python train.py --head_dim=64 --d_mlp=1344 --norm="layernorm" --rope_fraction=0.25 --qk_norm=true --bias="all" --init_std_up=0.02 --weight_decay=0.14 --lr_head=0.00465 --decay_shape="linear" --seq_len=768 --doc_mask=true --steps=5927
MLP neurons of a small language model. Each row is named by its layer, matrix (down: output weights) and neuron, and shows model dimensions 362-425. Each number is 200 + 20 x the weight over its row's rms, rounded and kept within 0 to 999.
A block is one neuron, or neurons of one layer that tend to fire together. After each block is what it responds to, as a language model described it from the Wikipedia text at the highest values.

L3.down599,222,209,165,220,181,181,206,235,186,183,205,230,246,190,243,230,193,169,192,205,214,176,219,223,225,247,189,196,185,222,183,216,203,217,197,254,214,214,208,242,192,211,211,199,195,182,201,177,221,187,239,223,223,175,190,208,202,251,215,186,147,206,194,202
L3.down1033,176,200,223,205,235,189,186,236,199,194,199,194,289,183,174,242,202,224,215,220,194,236,186,205,202,197,195,191,211,221,208,198,190,196,196,225,223,211,222,209,183,224,221,186,183,198,204,167,184,223,200,209,204,194,200,171,209,194,199,183,193,168,178,184
Description: Verb inflection endings

L6.down27,199,218,185,191,212,217,205,196,207,192,176,181,208,142,161,208,250,198,199,214,174,202,194,196,209,217,223,208,220,207,186,176,216,186,183,233,216,196,200,204,205,167,185,204,162,182,203,188,209,243,174,206,178,215,204,153,220,166,222,196,185,201,190,178
L6.down111,202,212,196,219,221,202,192,194,203,248,201,190,261,216,231,206,179,243,183,155,193,178,180,188,202,215,216,215,175,170,215,173,219,173,215,190,211,169,221,217,176,231,199,177,236,194,182,190,174,212,204,208,206,216,212,157,197,162,207,199,201,192,197,167
L6.down129,176,207,181,195,179,164,232,178,206,216,218,247,117,210,240,182,218,231,206,144,178,166,164,196,220,202,190,210,192,231,181,205,206,190,201,193,190,203,181,186,200,200,188,237,211,182,205,247,220,199,205,214,200,206,196,215,185,197,226,218,220,180,245,211
L6.down200,184,215,211,226,242,223,174,219,187,228,183,195,162,211,201,214,221,231,226,204,190,186,207,203,176,202,181,221,203,200,203,201,164,201,199,210,198,203,188,194,196,190,185,182,181,194,225,233,175,183,207,195,199,205,188,202,212,206,191,226,195,210,214,193
L6.down234,193,196,193,239,189,221,210,237,210,166,185,191,203,176,180,194,158,187,237,230,180,183,216,190,170,218,217,194,208,182,186,173,222,212,186,176,223,180,188,208,217,205,170,212,233,178,202,186,232,212,179,196,207,212,190,161,204,228,190,200,154,199,166,223
L6.down242,203,190,222,180,205,221,204,223,210,191,198,227,276,188,177,205,203,162,231,193,203,209,191,177,183,174,203,210,198,185,207,240,212,187,182,201,160,219,168,197,233,198,156,182,184,189,197,199,212,228,185,194,167,210,245,205,234,186,210,204,198,187,197,205
L6.down963,201,195,182,180,204,143,196,211,205,237,206,160,202,230,199,209,224,199,172,211,231,198,204,199,224,200,206,232,175,197,207,205,221,214,202,188,178,182,183,227,215,225,213,201,197,231,230,234,207,207,209,228,173,219,198,205,200,171,213,218,168,190,204,177
L6.down1199,145,219,193,222,206,214,203,188,259,212,192,222,177,187,166,195,171,212,197,206,168,216,144,207,210,212,227,178,192,187,199,160,196,185,205,195,212,226,237,186,217,221,199,203,215,199,157,176,174,200,197,177,189,201,205,153,193,187,213,214,188,202,158,192
Description: Verb-ending completion tokens

L3.down28,217,178,177,230,195,195,189,198,237,198,168,192,191,188,190,223,205,205,206,195,205,238,218,207,202,208,189,214,186,163,211,225,209,173,228,196,195,233,216,189,208,174,210,197,195,220,209,202,212,157,200,202,205,220,203,205,209,225,169,168,165,202,187,232
L3.down232,205,181,213,217,212,190,208,191,208,234,187,220,226,210,222,201,176,247,197,185,219,196,168,202,213,219,177,205,195,168,250,209,215,217,180,205,161,206,216,165,225,174,196,196,204,199,172,218,176,184,188,198,215,215,230,213,215,169,199,217,222,197,216,231
Description: Opening quotes and line starts

L10.down716,233,204,182,168,184,235,213,229,207,229,165,207,139,219,168,219,187,198,209,222,183,179,204,196,194,177,176,179,245,214,191,177,177,184,194,209,221,180,216,178,157,195,189,203,175,219,193,212,200,226,186,201,225,208,193,199,202,191,200,224,187,197,202,215
L10.down779,198,215,193,179,254,187,212,180,178,191,200,219,188,184,212,217,195,204,207,190,193,203,218,203,171,199,157,201,163,210,204,213,195,222,180,195,181,196,208,221,202,199,199,214,215,185,169,202,210,189,181,234,205,186,214,229,219,208,244,206,160,196,180,196
L10.down850,202,231,215,205,183,240,190,196,188,194,216,218,150,217,201,202,210,212,208,228,202,190,203,194,214,195,136,204,172,223,220,196,215,218,212,179,205,190,248,190,215,170,190,220,203,230,172,192,188,217,216,210,173,171,209,160,208,201,189,190,180,164,168,159
L10.down925,173,242,183,186,218,180,234,187,239,190,192,167,138,174,211,216,178,190,225,201,227,236,186,231,195,197,225,186,235,171,193,231,179,186,183,184,192,207,185,162,187,202,214,174,201,206,209,169,236,190,185,214,203,189,223,192,194,218,203,201,239,165,188,180
Description: Mid-word verb stems

L6.down1,202,192,211,132,209,213,193,204,200,222,203,219,259,218,184,177,208,182,216,207,221,197,212,168,160,210,191,200,210,165,207,201,216,194,187,219,231,201,220,245,196,171,187,192,203,217,205,169,203,235,182,208,204,183,133,204,217,202,229,183,231,205,207,224
L6.down91,200,198,215,256,207,183,158,215,246,175,200,185,245,186,202,174,219,218,195,207,215,215,203,171,192,182,172,213,201,218,203,221,219,235,212,214,176,204,197,221,193,184,197,171,202,189,203,177,208,202,198,172,194,189,167,173,226,225,185,189,211,141,214,209
L6.down196,225,195,172,184,192,209,196,217,221,211,190,196,244,204,185,194,180,177,167,197,153,199,193,195,184,209,214,218,219,206,192,183,191,179,202,207,223,182,187,171,185,199,215,182,145,205,181,206,201,194,201,186,191,206,225,183,161,240,203,222,148,200,182,161
L6.down479,185,220,179,187,196,179,206,200,165,215,195,191,218,160,192,167,217,215,208,167,223,194,211,208,168,199,190,195,183,193,206,215,188,202,193,239,196,207,145,199,200,230,200,245,200,181,248,209,218,215,158,197,189,185,193,198,181,243,199,216,196,233,242,188
L6.down537,173,204,225,173,177,174,228,226,232,242,192,197,181,220,206,236,226,209,184,197,174,185,194,185,216,210,222,213,229,188,200,215,184,208,181,193,200,205,225,201,216,230,178,182,204,173,203,163,238,209,207,175,170,227,155,181,196,185,190,233,223,184,167,217
L6.down662,159,219,178,202,214,216,172,185,201,223,189,222,116,203,202,224,225,208,207,225,202,200,145,169,199,197,196,190,201,188,194,205,227,203,223,193,239,166,201,188,223,221,201,152,205,231,163,182,181,244,201,175,191,181,206,198,193,220,212,172,221,224,195,206
L6.down1018,204,181,170,152,191,185,162,183,211,195,174,198,219,192,181,226,186,200,186,215,212,221,184,182,203,179,176,220,216,181,201,222,209,187,186,206,203,255,167,177,187,209,202,201,194,207,195,177,177,165,194,200,205,246,219,212,169,209,230,210,196,214,188,179
L6.down1150,209,228,178,187,203,154,220,217,188,173,214,192,273,181,184,204,176,178,177,216,203,178,196,179,156,213,225,173,201,179,175,218,211,197,208,200,228,209,214,213,198,179,176,181,195,204,220,184,188,229,204,167,192,195,204,197,207,204,181,195,217,206,192,229
Description: Minutes after colon

L10.down0,177,202,220,214,205,218,195,205,232,217,167,180,145,203,226,184,187,192,204,206,210,181,183,189,183,226,188,224,225,195,195,241,180,187,198,192,180,212,172,204,151,137,248,193,161,246,190,182,220,192,214,195,177,220,195,253,211,176,179,168,201,195,191,167
L10.down838,195,208,164,184,213,186,216,227,204,152,216,210,244,204,196,172,206,192,214,196,200,204,222,196,191,180,140,219,198,224,207,187,167,202,184,188,212,171,217,189,161,197,190,187,216,187,209,195,216,228,225,207,225,191,214,244,198,213,225,179,194,187,216,178
L10.down1198,210,209,203,200,195,174,213,151,212,260,203,196,236,198,173,182,217,211,227,219,169,183,226,180,168,202,210,236,198,217,198,221,246,188,174,183,222,161,245,192,238,202,190,210,186,224,187,200,204,194,180,181,179,192,197,166,242,234,200,178,186,206,190,168
L10.down1237,157,253,208,200,192,162,208,179,204,162,225,221,136,203,198,154,200,182,195,198,218,204,206,206,200,151,225,206,215,217,190,220,199,176,199,199,202,179,225,204,167,190,210,211,206,196,174,207,223,179,212,208,160,166,227,198,204,190,223,205,165,155,212,223
Description: Dollar sign before amounts